Weights of a small GPT-style language model, trained from scratch on English Wikipedia.
Size: 9 layers, 8 heads of 64, MLP 1792 GELU, vocabulary 16384, 34.4M parameters.
Architecture: RMSNorm before each block, no position embeddings, biases.
MLP neurons of a small language model. Each row is named by its layer, matrix (down: output weights) and neuron, and shows model dimensions 341-511. Each number is 128 + 24 x the weight over its row's rms, rounded and kept within 0 to 255. Numbers have three digits each.
A block is one neuron, or neurons of one layer that tend to fire together. After each block is what it responds to, as a language model described it from the Wikipedia text at the highest values.

L6.down89:107148095130126136092134171150143104124100123073127103131113116108076132122107128167125105122161128138128132152103149114145126081113114122129122110147132134100133127112068154158139145142130133108132135141093099143142116144150176147120100141141142122111122146127105119145145137131137121172115124163139139145144112112126142106139157181123115098139190128109163133151125160110100128143120133115130162111170119152140122152119127136170139145118107132094094120142122119132129111129115117106109163112136108137137179094158
L6.down312:117131125118097144134183148170116082138118139106143151104129151114104135153152122164133118130151120122125117152100144071119155141115132088124164093132143133083118140130152160113169087190066115134129130144161149136131146108151080118126115131133109097121085123143120136133118135159123107107123143108122132116121112165109130120146102127118139108138118124167096116115124130115169128109110122119165086141114120122127157110179099154107118150071107156123145150096108097137094119121138150108106150158124128151140110068112
L6.down470:126118075088129167114119093134133113135127125150106125151121169118118133182112093111120141114135130138141117117174131096167149075131106167096152133133114117141098138122158125163138115100123110097109118126134115116206144117122121144113109071151096135101155118109150071118112171151130149128142123150163153128143144082127128091135098130147128111141132166150109140105162119154111134139126136141107144145159119116163111159152131148115144114195132132090110152135143141137160134128122154119131107123102108120112143109178
L6.down737:130126129111147142170137134152133143172104138118146157162151144142146145143186109118142095118093105142113157122121167129123163149133162126142143137140107147140155093164145113140141125151119138140109164116132108123117115119148088130113158163070106157112099122132138127136139130144146144134183095141101126131114139156132133153130094165105133136102116141119109094167146168098106106125115126121112109122084132142066126119154088122165169107123109167036103180119143140168133113158109110167139127110094122141170127104123
Description: The first fragment of a word split into pieces, mostly place names and personal names, such as Craig(logy), Ed(eirnion), Ab(ellar), also common words like g(argoyles).

L3.down172:084152155130132138151169096121098118116100125166139144125132097098144141128093154099111133155128090101155139131142103144133117120146183118138095102115123074095093106135155150128145148123130150127120122109095140093120127135111124179104119133116113134122096096146127072130135137144179128110114151150163145129127121115101162099165107112131116085138112153155133157147134104179119145153117133131113152105146101166178067132129119120094114138154155128171183128144159162144138110149156128144125141151099126105151104136108
L3.down689:153139189119142150167127108137128088101119133124127146092116141146107157122165153120108125134141144116104148142159098149131137136140128104170119129180095083138106179095174154125116130117131125108106122138094119118064115094173090083130101165130148145124114135168177115152188145156181099094145072165145122091162105117148161132116142120137100163177181107114092155138148177145088125113110144133117086117164142121140146129073147122119157124166102136169162157135143121095162136113152117117142140111107122140110131121136
L3.down966:059135098158175174127138170116119113101123091093109100119137142065144149151113137120105142141120165088145154127110124167139163124128146114127144123123144158083119150145083160149103131122145148080131094134151177130098143149127115146171124152116138099117142124125126160139156125133148136109124134137153106130083120094146133153111128109140138097100150117150103113148084115144168148112087108126125121107146155140139125166127112112112128159148185105087146132113132112114120156123125089101142113106130113132100156133162
L3.down1223:138113178115112129098146105148140156137146095132169144122120166159091135137140101169148116154112098104135160136138104173142140163147098145136116126150140126128135151163137138147101149122146147146129103133177096128121138125106131082149133132124138102117080136087133117104111121130144132121156138132105121135114101150119134143103129076116118095088081126137103109186159138115140094165188166095080137148136141125132134138115136141117122128107184110132178110127114131115112161118128122130135108133128151151105116141072
Description: Fires on words that open a following clause or purpose: reporting verbs before "that" (stated, noted, arguing), infinitive "to" after intend/tried/wanted, and modals such as would.

L3.down309:149118148121150127173123154124181117157166132098141117166112144133124154158093147132139150124122073140165154138117133123126126131128149136169159122158162152138152112090125142127122129096137160095122144101140146114104118115106120105160132136103161180121111111103154111132123110137138102120178139094158098145140141158124145139138141160127116116114140154112131082145160118145154120100107160129115089106170120094125131167131135137131120111127068146013108117108167135135149098091095178142144129150154111150139131113151
L3.down780:130098141160116125143134083092118109117117176151084141120118155122153126140077116132109127135111142169114114114135142118145121167086155157088134153070133123123134166147146122125131126119135103102110120120124159157120139101124110079163123154107159146113115134097168114147111105174120105138145090096099145100152164125145171123100114121136138158117177108094156103133106128127150079138143153117138122080137148116099133132132167157115130134125135161192166144153121100131156131111138105124133130168101095131198138190131
L3.down787:123108119158119112085138142187137124127158173141115161142101117176117107147145090116120143130079121182166181090124133129127164141131099125133119118162139145168130141147117159168181130158092130172136093111143148156152139115158100126175113115096117118106090113173150145123119111119116113117122148083141153105132133110109115092112143130124141140120105159170128120188092136156150111164107130107162143123152118135155140129145098171092136125132117139112169101140113115134113124137098111153138134094164118134133124128108
L3.down1426:102094134124063163119127160099158110088125148149146104125102126118113071160104112132159112096090090133143124096106133115127168167132124123104137089117149109126116115148143114134138092126152135093079121098142105110105124124115126127148125126134152137117114149115098107100150106110090152108130096081178125121148139119171127104152141124122124122090139141089139177103148161117165100081122132097165166111163146122110101154140125120118111109119159134112172139104137135113135121144135139139098132106132130124100073137118
Description: Number words and quantifiers that open a counted noun phrase, such as two, three, several, all, many, various, often after one of or in.

L4.down556:177117137108107105120130134125161158151198148142138097130075194086152091129089108120124151119121148161147131120145100118148100115136143137084135108111124145136119130146116129158118101134152118131104152122100115168119135078124093141119180133127132111147048097114129123123148134123122133132137116129154126101107129146150102097116135149127150130127139121143154108119117095120154110115109118110183123103134152155154103155176140146113103119144109190103146116126125123128135112138126166147101131131155118149148128124167
Description: Final tokens of adjectives, possessives or noun modifiers just before their head noun, e.g. federally listed (species), children's (actions), rookie (year).

L6.down128:132121154143135116130119187113110097112154110103126115124162144150099154113140122127124092136134147128173169146146169120139125111147138137144132113170115132127115092120110156146068113112145100085108130110127107117115156155111112114137075103112122148117144074192136139125137088104160132099128103113140157099104150129155111119121175174133116095139135148135140137134113173106146143100150130115155114137156121119122097112108126110129158117100096091164109118155143181127134118138126106126164120156141134148107105113095
L6.down247:119152132075133123105145121123118152082123116169148173154096122096141136126119155099118112151092153134118151115111149129150124120141140158105149128125086129134127122098143128150101118132126121127147098162109111119131141100112137118149094113165126129155155085084073133103143154087085146113130145131142075090116144144158122119152149203159097141122100139115103138110145119142133171147123093105123120147158100122072112133165094087127124127118123149166104170094144143125132117120084133092173173110113131097118113139140
L6.down267:131187137176151121121124139109147087113148098154143159088076093129130102185084096156150140106119104127120083125123122156119115133114152189111140179135123116100153148132119163125112093169099138120103138091120119138174143116160125115152109109123141157134111116151120110134166097136152156104160121120182110087102132123130108135088150132148135135158085133129128129103110152139109113105130111105102151137116171109153150128151091116125134137144135133097125128165090128099110132128098160158114110189092152160155146128103
L6.down1335:058127132161087138136102111147094095130153107170128153125130148117123141105093155144126124115130123127124111166065100098157113131150118126121155232135105126130132141167088179124125111126161080111136135137125074128148115135161087138127073070098135081147069119167139086117131154147178084100125128158140133124130176107085099076115131149150113134130165145138116128067122106125101119134117133112135155134115158109118150119129113118095110099145127119138154131173086138120126126152129137088160097162107156117141103124114
Description: Later pieces or first words of proper names, mostly US town names before a state (Or-well, Fair-field, Fre-mont), also personal names (Richard, Edward, Smith).

L4.down72:107088105154145146110146113130180084137133142149128119107139176093111139133111073120138123092127151135109126134157140148099120105085115109058115041167163147090152137131126166117111121126136104166167136136120121158141155129143115120126075116109083103095117101111109147141093126144131112152158101074107150117116137133090157139148083171182157160129163171123097128144131140104125089133105120117121152137150135163167094142127104121101078128114120116167124142152074113157141146127125131140112159138111141146065138132101
Description: Non-final pieces inside rare proper names of people and places, as in All-red, B-ally-mena, G-ies-sen, Craig-logy, and occasionally ordinary words like sk-idd-ed.

L4.down1180:139097164107134113097115093143124103099122147119104117119141143116139098156113124109118129152105140168139139073132119125120136156135130082099186119148094115145110123110117148182127096132134145110110110118118097124103162082136112091126159101130101131128122092143116099094148097139172132137111109080158105132141111144155143114165171097127091143113164130110167165162146150130176140103120125095105146115176133157153136133170118132126122127109144114183204118151103097155147146112121157119130136134124112155130136142160
Description: Quantity words before a plural noun or "of", such as many, several, three, numerous, certain, and digits in counts like "Thousands of".

L3.down283:149121124148143130116176160131096103180204132115188093136135137078127195147098161114158132112124095092136139106120113165088128114113123143122126152122114166126136101122120130142171162102097108126100068116093129075160107147136114067132089110141081083115117072138121171107152175174158157133157153131100113100144107143147090137101114139143140160122148153156125111124144123169172140113113167119141155136101153122136127142155150125129125150104097102116132117143107093137157091120161184132158097127107147110124125159141
L3.down996:180136102158160137144151113137159126119163140139179134101108146114132162119109160128144133129101094113121106091105136173121172082162151152126117138157134125113110126147149171137140101161107130139149153117136126121141132147114161087098114092102165135091137116118128125136080099136105089106151136141116099169178132127151089137149140113145151107131122133131108122148116158093175135078150123126134115157160167118110139127134154118138116133106131128122113129101135145154126123079158147142132129147136096155071131135144
L3.down1225:103145155111114149129147105104132117128147158096079135170129157104084127157138124108125167136146131119128158136159130108134133095094143123096143134140150112181087120110163173139127137151151120139128099081112136077137116138097133113110131107108087108155111140149168124117134103097145098115135132124123121117141117136100145144157118123098143116122099129138111159095154092128161125140188113113113086084088114117093117142118123142085082144086128100161142159130140141124091111145125098146142147125082153134113158132120
L3.down1253:115183104126098147099113125162168142114181164135106157131126140118140165161132119131166105130105122118115109123141142104139154150143176111129104130132142178128138117141120119159147094151125162111122107126150157108148159090110145103103112157114114114102117096165150147157118144151115082130140140130125133102143118083081132092108112155100116104098110126136108188101108075127158119103166164117138151096076099125092107171157148090185082131116111088096128130121109088120117154155138127116081123109085122121109155153106
Description: Fires mainly on a lone G or g that begins a split word, as in gyres, gaps, Gándara, Gobbo, with weaker hits on two, own, same.

L4.down217:099114111069127150162081129143117139102133123177129122179125119112107099100136160109124133127090095135129149127160111121114097134102157156118101136151101055135137129129141102107137148117117093095159125132134148088090122161082137142155137111074128147105126086158165134106103158129153073087137143130131097152144118122091154120106145109190139138068074122148146109133144112146119108122077122121125126071140130172121144155130097102101117117107144164091126127139133140125120119155159134133157176107101141105121153115107
Description: Verbs and nouns of saying, thinking or deciding that open a reported clause, often right after the subject, such as said, stated, thought, decision.

L3.down931:112126143167104095129138097101130161131123120104113144155113126123123161109101101180116091086183138131121126103144094146089084140115098134097151166123132133158153130091138135140136136097148121124167097100142148126116122078084122088109101146149130124154156151152095121117143110135161151112142114100109143130125091160174125113137137151162128102133155142064145102103141175110143136120138113086149119140101119128091096165126111149143150141108106136100150181117119147093156131134100166109104119141181134139165082111130
L3.down1196:076107146153099129153112137124156122150123152140111138112167125115132147136108119118099109129167137104112107099152095111107088123081131157122102124109126107153130137125141099150111132134102101145158156100136136137101109121137099101147111134170136103166104163119116114127150084152163127141139109107120155111109138145157150120111142149143140095162125141145083145139107147142106143113111092141137119127156107110116135133140195146154140130159099107116170126127148119138164166116136140144074141092102135124153142124148
L3.down1387:119132151128122136175144128154139121166135120161146116125146116101108163146083171125090110153151130115067150136099078115122152104124075171147144094089141122155143155100179123146179165142127112086136105125122117110113114133109143134127151112134139095149118115137098137128164104140105139135126150117123154147092107161111165143141104128135140156129088098128118123132118125073180158105163138107138112133123098159170119159150130130150141069164130126110125089132140122133135166183118085122157071118147089097134111131125
L3.down1695:162108124119109093149127133153154118138107111136140146129131130105198139169078127108100111138125173138140107121131146137170174134134121163118123097141099131152171108109130125121160120120136096094103088081104116154102136120118125142120078165116155125129123159099135104116125116106172087133132124152130164155167139110154145093090138144119136118151133100120123068136139129135124109103094112152132131101140135165131153131138071113136119144124118091189144093126135122084078154098148168111095129111132117151181095127096
Description: Tokens that link or modify adjectives before the next descriptor, like "and" between adjectives, "more", "very", or -ly adverbs, as in "pretty and nice".

L4.down973:090127108114168125127135163143148087135112136147153135153147171127156189150127194138116139148142121193142123105116120138092129130185126175142091168159084128149136097115121136101127156125148077142147132126147107124138146154117088165156121082150147111160143094099084131145114134108152133144149093121132126125142141138127111143141167135127094125121149130105132111149136151120114112121143158144133120140130137144133138117105067179143155113127125125200125116139109147131162099116071154111147150124128134111147114093138
Description: Final token of town, city or region names, often a word piece ending the name, after in/of and before a comma, e.g. Lüb-eck, Pasad-ena, B-aku.

L3.down301:066141154139104106142091155134118096121146100137106151113117139092126151116103119099111152101094136119103149094101111136122124090116099109132143121105159116130148125127128122192147110113159115167116102138132118181090145091112081112126145127109118132104109139109173140157093122125104117132155095109129154131115129143151118160109137092176136140151120097125140088138177107106156138116105143072092117141132181116139120117149190147108094129114129146132108115092150104171114132135122123165131075109108062139142138132132
L3.down493:138161107121138119138113122168104096155129088130126134161102158093102109097054153126110130151123130112156148140165106128117115130130115124150116098139144146142124148169167146106091110111172111142144115156155123152112120131114101169124131096115097166124123089176081158149114097123148120084129113147108147150140120160147118106130136100149117117099086125110170083106157093123167126127082152148191130134137151145122129109183109122089061136137134154109137130101068117102147111161132147125096115083099138120143113146117
L3.down954:166122143139130156153124148109123064117098092141103150110132078079144159134131142116129126139149112085114095121118126136122086123160120136105127201163155131128143150138136149117139132146160129177110138157107133144131135126130132145154182159166150106149104123111132145118149143147065135148155083091147120123130138123135137112110119110122107103141143096173105102125112118077129117099095118118131144077107153115142133153103129081141125119141141145120152130152151142140109162117123171147118114126115125149116154154143
L3.down1543:176170127100116133143128117128120129166113134163117108127146094120189135145103165105119113145109126100133108152126156117121144140128160116100117190100154093142103129102114181172104123141168178131128123140101113138130115169140095135111149132154149111119155133146155140128110113110137188167150113119077121136114144133129153081058126125098170143119125082153126071143161154147132139113143148130133150121119123127110163100134191134153132087139107149107121133115118138103124146108095132150129047154101173161084126124124
Description: Possessive words before a noun: pronouns like his, her, their, its, possessive 's or ', plus adjectives such as personal, parental, maternal.

L4.down83:073091125111165147138150124144133133140086130173160121156152166143143148120156154129102107116121121105129089144108149154152115164111118101110116133120153103104134104122124164151132126117125110106120142130152158149128109123153079127099131125121093115145111125160124096138130116127130106145134184123103150096131118134094142165131119141134085136175151125118099126132125118089126116104127128091116092157121113107055092127141143160145101098137126137156146142106099098139111161141121171110130105158122115135159096156109
Description: Two groups: field names in infobox lists and table headers (Location, Votes, ±%, Label, Position), and degree adverbs before adjectives (most popular, extremely playful, especially damaging).

L6.down331:079124128104113141133141149151155113128075116121106119148122145108134132117095141129120155156118147141116123123107148132134135131158077171090190125108128132097137142132156139143123150144142141124153136110168126105137130152103122158113139151141150105127122174085142130109130176143132148147147142119138160118128120159131094166093172151172188093121092125122118152111139086151136085111123099122126120149149134129125149142162096129115128144101141142109128105141138131164161124154084120144115111145145130111118102128160
L6.down440:086071091138134137144123126137109178136107137099139146118139104120134147120131146145095133090094116109094131099140100101110163137142134129163119131110160124114168117101093112137125155158137103178139127179162135105145143157147140090130100117090088110134137116121151139177079126131125113184102125139116143091129145105125119145134095150155163132123115148140138139121137141166172120122148135159136104156102132143073130119136131142114181152124138064042095163136106133152148159154119113135159099095142190147136180120079
L6.down950:138113091125143136089140155146135117093101097116142155138117172133135154131143155089100099122113132120152100158137085118144090158124079132161097117139107134153145124121153135146120124134166127144124121097145138165172107106115134125154142101125117182101151135170108145131116129103127121124130122114107125125120142097150103115114098168134121157105140112117144109138127107114139126091139134134143148109142133098138116127142150103137164121128162128048164107123142139110100148124167153125113125115105085200186124148110
L6.down1642:095135135140130140145144110130125144112119109120153120130107128148109098185111128123104151081141120129146125105164149123131113171080103131168125164084185157100121140141162154148115119137163137120160127121142179096104129126129159145141115122141128156135154092121115124106143132082120093143144152158141163145158151100088158123110124097162187142132117148121114197072137089088127110125130091175125151135163124085114163138141134144112131122112132093192045146112129123119186146115133118163142131120133116155129104167121
Description: Digits or leading spaces early in numbers within tables, lists and years, where the next digit follows a sequence, e.g. 1997–9|8, row 2|8, 19|98.

L3.down549:124094091073096119146134118078105137118142052169174096179150109134149119095127167129140113131099106146158107112116147151124142087119130117093090136104094132138124122102114117165112096096140133154136129162129143144126162133111135121151168086119115087141111113145128149122099125141108121123113170099127169142093147143118125167121082170160107148177126107159144105169124158122100109074103131128090176077144149151119123141128103164098128115138135142121154131108146107085105160122156105104093119075088112162097118108108
L3.down1065:140150121139118100077114166152169173128127099147104120120082145130142165145152131113090088166080104157102134142095131133125131132164125117144137116150141172150098146140144134121145136091144152107155102123128130135148139131133111076129146086104130078122140136131119140132127156135087107162133131140104134080126125132174134106099109143143126111112140099128170095117109154102127101127103142142130099146108139102112136161148088133122157129122159073240102112127092149127140130163097123116101122102091120144137130092134
L3.down1111:104153122144127153106140097145149107179117096075168100158102136111110143161118126092120154137137150106096145160133160139178131113088115119091137126083111163124120138151123090146136147134149103138114110124062103128137168096143128157141169084138142133162127152107158101133136137109121152135123114088077151108112159114128097155186100136121107131130135096160165131112072107148153152135088130117112136142127117097165115093124167083127151126142104134103109117106132080119165104156119148142083072131087123090125115148164
L3.down1509:119134175138098125147107184126132104152116112132117123125121161126158152134087121125110139154100113173122130145126144113122140118160130112173096116095097122119161128108117169108147139102133107152131128130102148158102136131137109123130129144132098089100120120147159104145120117129088140142136121105138125163089134121109134154159098183122115103127145114119109132113199120156164105119149166112111092081101147081135133152171125094127157128187131123233156130134141146093135119122162127105102108060177153196191150166125
Description: Space, opening parenthesis or en dash right before a year, as in "Dream (2016)", "In May 2017", "1880–1887", "in 2011".

L6.down615:110147116102074134128137205153135124137137119126094156136085138129155145071119149119096100117135142124151106125142142132121126130163092134156092098140136062130125137133161139110151097145089125119143150103116114152132140129104177099106127125088113157111116168112160130106145122111150099132118098085125141144087117106099147131159128093120132108126109125084086132171125115148102142127083151142144129087142109120123125097184152145092077155146105136093144088131138139115084135130133116126147122085122120132125138145148
L6.down752:133080142147155148149117156131125148105107167107149118099123150184131173128130139145154122141093152155128102173114159123118102133122125137144203125137156158157108124105093099136139111124102185103127140128144121136135088107135099134133137132177120130149120112134082106162128131077149124131106137136117123147162136103138157106098130144138137142163107159131113084062142149104125095149132139120091136147153118140110107196113114104067097124129125106088152090102134122156170146079140120157083136132132138136145135111129
L6.down1634:149168126108069139097111175128150119097127114140169123114156121096147169157099128126152110140115160105173109146111127110124164106130123125128121130154168115153137101141090118120130152079107149185135123157134120161096145129161170148089139094155108143132133125144140094124142121125140099131158121127100171159147135108137146124111098097116154126114133187145135138140168121117099114132089130140124111160142097101085148160168167142156117163125110100198114079121128124100089116143121133130138138070129153111130159136155
L6.down1764:145113151219154184116143155181138143113130155120095151107152101094115158095119160123132115153105124137121106128131135159111127119153134116133104123151113130137136120097140099125089088118168143091120160124087118098082119128117102199117084116108138096119139122147150147122108071083144121118147116130133116129092129140115095157130144160166141158131165135117121120142071060103117129119108112115144156112130096070162172114128145140117151089158084155108159113104134115160132151151081139148138124118100113158155108156153
Description: Tokens just before a year or date number: the dash in life spans like (1873–1945), the space after in, commas and month names, opening brackets.

L6.down193:098133113143163196138113142126094132102106137187152151153146130109151181120082155101110095133111159139116149157142124104131145086147152180131133120126102099113149104146143120159115168156126118129088139174124159167183105106075119126124116170129156142142130185145097141130139146157154112101116142149157066192140113156158116127126126084169123122100134125116158144116100106144125104098166139126178145120166128142140093122107128136113135123106116128132118123150131072130124127146155164132126159142108148136148125178158
L6.down367:161131133123150147143169140150112162121105114115196158147129109085147107135147180117148187144149146132154131157107157124139133115101188117100089182124086098113109138133137124142142141118147115139096128106061128143118139121125140121102127097128030139144142081096135146135125123142110115128136115107117115130147146111154089165145168088153133102087132149097141112144083109077129152154142120079177152118168125113100107124162118144150150128138130158213135073130102098126128135147114150158101165108183158119147121130132
L6.down1435:139134124144110193106174111120088145094146091105152144156138137133141096119099085126161139122123125164110090116128140152151144119100158153094121154124092150140110080169136115151106084150148144141149130163129164118162143091118121089083118160127089113169151127144110115159137154133084149146128088123091123120121103158130138103160126114107105132116133131154117124145134134107104107109130096177127152119145089160120119148122115121098169125174155189130131098115057155120087109131112145161125157094127135125111164153165
L6.down1514:150101162130106130114100169133184132128098150111113101118143151106149115120119112110129143146075133159146109081134119128110110135105108116136144100119146109134101134139141118129129123097138140112111136120114111139119147147150128104142117125185134153096145138144161136130151123116110142164126093079147106137162144139107091090110158080159099150084128162129129151122097121106164122168121133095125153160124168115132176155123117133142109114142133134122135145185151070166164148146118133132121173103113195139120104140134
Description: Words that open a noun phrase or take an object, such as superlatives and quantifiers after "one of the" (best, few, last, only) and transitive verbs (address, enhance, hinder).

L3.down1075:096142142111082102118155149129102146139127131149130193188110143134111157121165140124134102132133132135132145164120136157133123154097103124125157136147089108122119167147108105100119179122124118113086114161121171111148090165117126119157151094135161155136125136089126164134153121065162132133136099119164133110103125178143138174130137129088125174157159119137091142139118172131137101142156122136163130103152113109146181161104090139177122152131151128147130104132120148126154134061088144144173140183161119134143100117161
L3.down1105:094115138092100101099138132117117122163108104126109089112107129176164137140111102169102096148117119129161133143113124116105129145134107134098127116077132114125111092146113173143105139144142121133144102159114164069101121147142154160175143103148170126155140131118185105145118092126145131137105141144142145105130120163128133150070097140114108118138120112097114113139082134129159113189167112130138123140147130125172125104116123094157145154108150106137110118136112115089115109098126146135154116126095104132145163118109
L3.down1285:133130116122127120119136140142128144104146097144133103156129173122115105099112131133120121147129131141135146120147118131131158113085115117120156144083113120108121132142125106098177165113118111130125125133128110135141100155119128083184151125162116095084116160089093132160148109124085125151150123106154123118136145153107101150120153145129116150118116115118083138143134130175105100154117100146148171124125121093129132123122147103187112122111152119151130081112108127132163137127130111164162142152118146124119126124155
L3.down1479:115101151085146127148109132160116148118110145166133165131126159148129139088139172121122105150130107133125119139140175185117104163126104152120146115134079084146136136125158151136143106050147082154138139133132126150167129143101111124133140078106161122114067082127088080123138129095146133074150102095135110099112139102116109168144107140162133149122127150094115148101144157109140114161144113116126145124140146123107155117168089137144093145088168140178120105110107142175108146107090145126181140181098159124091153125114
Description: Surnames or their first piece right after a first name or initial, e.g. Matt Smith, Roy Jen(kins), Nathan Johnson, in lists and prose.

L6.down212:186175143110132105150121091110119114129135094099098115180139165165133163165105125119161121134123138122132165120121119139160126134117064111126111142104152154092143109148127136094159144150100121177167137109110137122109146119126128109149122127139126161117117133142137140153127151145172107130125109103136109088088115163144159161126116132071117135111128109100125160137134158131182073110121103109105104109144121102114161145097146114096092099137151098149148160157135160091125145106099137118153128156114133090132157099089
L6.down465:135075112157130111111080142109113162095143131135144112167146135147128146121109105106083105119130152146123140168134111129129095151172142147129123159103136129086130109154128138143096136177173114131134138103118169131152119147147087117140124142168143121141116144141150168159127115150145131178147112137116112139114112111101124126088105086082147144159104142115137112100143128081108108068105143167116127114125120131116117201138120135140145091143127115139149143116112158141122157064119135100139127138138136145100145125140
L6.down681:119100087080099110113113144126127143091152149131159122128128136103136130143110123096114130079118180076123139150125144136159141136091146081127104146131100117119125155147116159143118112134149125117089137146164147118157132166141105116125150145146101084123096134127132182103125098116122132126129152151132159122086109120143125150161056092133148176138116098153122105146108120130129124139152157131117135133163165090115153152171127129103096098118093105172101131073144135155110134116135178142108140178102104098119120103109
L6.down1266:111085146131104124126188156091121105136135142144118147133105122168092131164118137119144133142178125159146109106102130112113139155135143122160130169101135131124114109133177078098117148131144139169131124157114112153085138144141139150107116089141122178146143143130108110141135096114110141109115148135119120085164111149098179090107109087123121115130150114151128081120140134148121118179117129154114139123136135095112165155127119103151131159104145166159169131088144146123156125140178183091129145148124148175122143112137
Description: Adjectives or word-final pieces that modify a following noun, often after a, the or and, such as cultural, significant, regulatory.

L4.down1519:105145188142091119131118117176151092135130122137089081123102118167142092154134144121151131153120094120142131115145116159129144129097160112127108086062126111139135128135139133151138137153133137117139101149136118128129163165087143136117106139130086111148156127127172136129173074112098091126115118138093118153174147121153165139118117187145163159089143139129129124140145083101131179066053134200081140132132096125136141128137127096096116132105062084134159127157079132098104165135127118200141105116107150119151129125114
Description: Fires on opening pieces of split words mid-sentence (f-itness, ang-ular, sp-ear), blank spaces before years or kanji names, and table headers such as Votes.

L3.down293:125122146072144133148084116121124115093131135123128165121195111110155139104142126127150103173086147085123119150137118103150153167143133152105104108133136153143117101178087119091139140131104094120108123144142155124144147121114133077158151140119121172149152115093122134106148080159137121172131132143068109184108116166103113120111158113142150112132132139138090130117144189156117115133094122152152121159136134130109127120116108186109187149144138139120082109157145161116142140101089157148104143091070099107164111140135
L3.down1082:113130141110144094142123139131126154126128207092131152119099128158114123153151137154121089126088135123149112121121114135109132121144148122158114154129117153110130159181181103102130156065099125116146106136166161136153105142119164083150111112120167136135162147127113133097139145136094125101130136150129134131062118089122113087148157176159149144134131171104148091137125093112120161144118083120087129143149153104140147129095167133143126087132125127111160120162061136146106107113106152123103131144153119140147126114123
L3.down1129:132143138096117117147095103116164126105134139138139126124157117142096134138136120122127133184080116169125095161157148135111124127129103087164108135162169135166125136094142142118122136051122153174119102106113112131113122137135105148135148117080125156118120134139165102106137102149136163114126127143104126122110111100129127124140149146137156139129148125134114126081108138127115141138084100155130099176141093096118133104104155134128145116143126120098139120122110136157110103081127154155155125132129134156145115144104
L3.down1167:112104131138126064103100113139089143102176139133146200120098116157110152131125115139108127137092112123126125096118149132099155087126148095155156097141107115114105107143128136091132102097107179129108127134113155158116123143115110134120105113107130109127141115077112146193153160127131123119125120110101109106090091106107082126150119163138155088127136166115116114126117101152088102126105141089069115175108106131160127150154141132114157095142158085059159094174113170131140120097093126140128146147135109099113143140119
Description: Single digit tokens that begin or sit inside multi-digit numbers such as years, table row indices and times, e.g. 20'1'1, '4'1, 1'8'01.

L6.down992:129175118155112130100168135102124119099128112174120141136106156114138125096163123152130108087150153120138110106140135096089122158120100149080096126151115169082122127131091083105126157127132138138146113181155090140131117115136125120114130126108101149146182159110082132126131134121103088165119116162149081151154121141151124101156111179122107123078131123138100130149090126097125088143128124067132094098125143117118132136102081117119102138148152111157112155170105143122163132097099151112167147128141094085153124112130
L6.down1346:097103083108110147098101147116170158124089165147149158154087117144178129140116127163092140138140093131117123095131119108137138107116115187123106130129124143145081109117140123139123161149113096145185155113117110101128112131081130184157135135140165110097084135147129110119134127118149133131105166089121139135099171115131132124124163150131124098140116158137186114138133153134145137117148149083165142106143145116116118134167114111127151156154164151151091125117073088151132164122138115155093134140095087131145122134087
L6.down1674:123122128122120123098174175123113096136128096111146160135106135134112141142084181102115160138121126106147174143126157159108128111142156120128125124122118093144128154138114159113120126129134112158140160106131141103135116150125124147140096139151149153147116148145117085104086159117188171164107122110155104099098128124106119129140143112085129133123095128100147120133090082160098121132093143089109118146134110095126114118154143103162100122153141096094137119157120135182107118152129149127186142089152100109151151120136
L6.down1767:100112122127123138146149119105093125119119117177156168124124138111139117151115128117100121118111084126108178108124126160085148119154129130136085131159127109131122122157163089096097132117082090165117135124143163091130127130117127164162088146114106142126098119150129136127117160142135076114122147113151104129117094134101140112132138106157100126096100147105122112142118150199124161144121174153197134129130139141140128164090105139129101103101144117117151129140119136156120106124147118152122181165121149145127118154130
Description: Fires on verbs, adjectives and nouns that take a following that- or to-clause, such as understood, unclear, determined, stated, due.

L6.down110:096132148151127144079134129085109104124147114140150081138127109138134144155103128114115128140116102148110126115121114105132144160101103160109135123129147144134112133122119086146116105122156133174133138093106114138150132160136124115127129134140128090109115156071100140163184176117128111138150137112129148129122113171163112124115132119138144120132104117133145101135131123102169122125124144069113124117129117106125164140156133103124102144085096170154104122113113120156065113146129111141161179147173122176140119153106
L6.down177:116129137119102143119136133128182126119133102104078133139142129099145116144117080127098134117150130136132151123094110122170140135211135088113162157145139128132103142148092169104103141101100142127135131151136142115078142109090126136070113160108127162125123131100163082112120128143127118125126100112081120147103122187116144127140173078127102132105106108118171116080103109141106128098123161122080117132142151147090111130126126118119136161093077125153126160109102143114126133101115119112105132134138092152107115129113
L6.down240:101132178091109110183083110126125154153092133105150085096151117145153162119156085158130147134121128098131131123127131140128190153136145115161102142134107128107113173096146140164166116139128134090110124074101104158116133157132169105131114152157082143166137122137171129115088108132160149131129140079134144101075117130085120150169125105130139088117107127143087135153140140133104113110130094124161136128136088132113121127124168091102148096151132119105122177130145125123169167136122158133175110148097118134144114113144
L6.down762:091132134123100087105127162130129155145134123117103152175103168118120157088134135158112111128103103126141144112117149102145109150128105143153171133099145153086139149145140103128125155133139149078154101094154190108119129073130132152182170136130100136129134113092135124129094150157140122122173118129094169144133127149126142116100136080146128133164101135131137109113116115134139108122117073137081137125163094107131140109134090095124122106160145083125126137128137140139087143104161103119178152129134149072159128155142
Description: Intensifiers and linking words that come right before an evaluative adjective in descriptions or reviews, such as most (famous), very (popular), pretty and (nice), more (conventional); weaker hits are scattered commas and function words.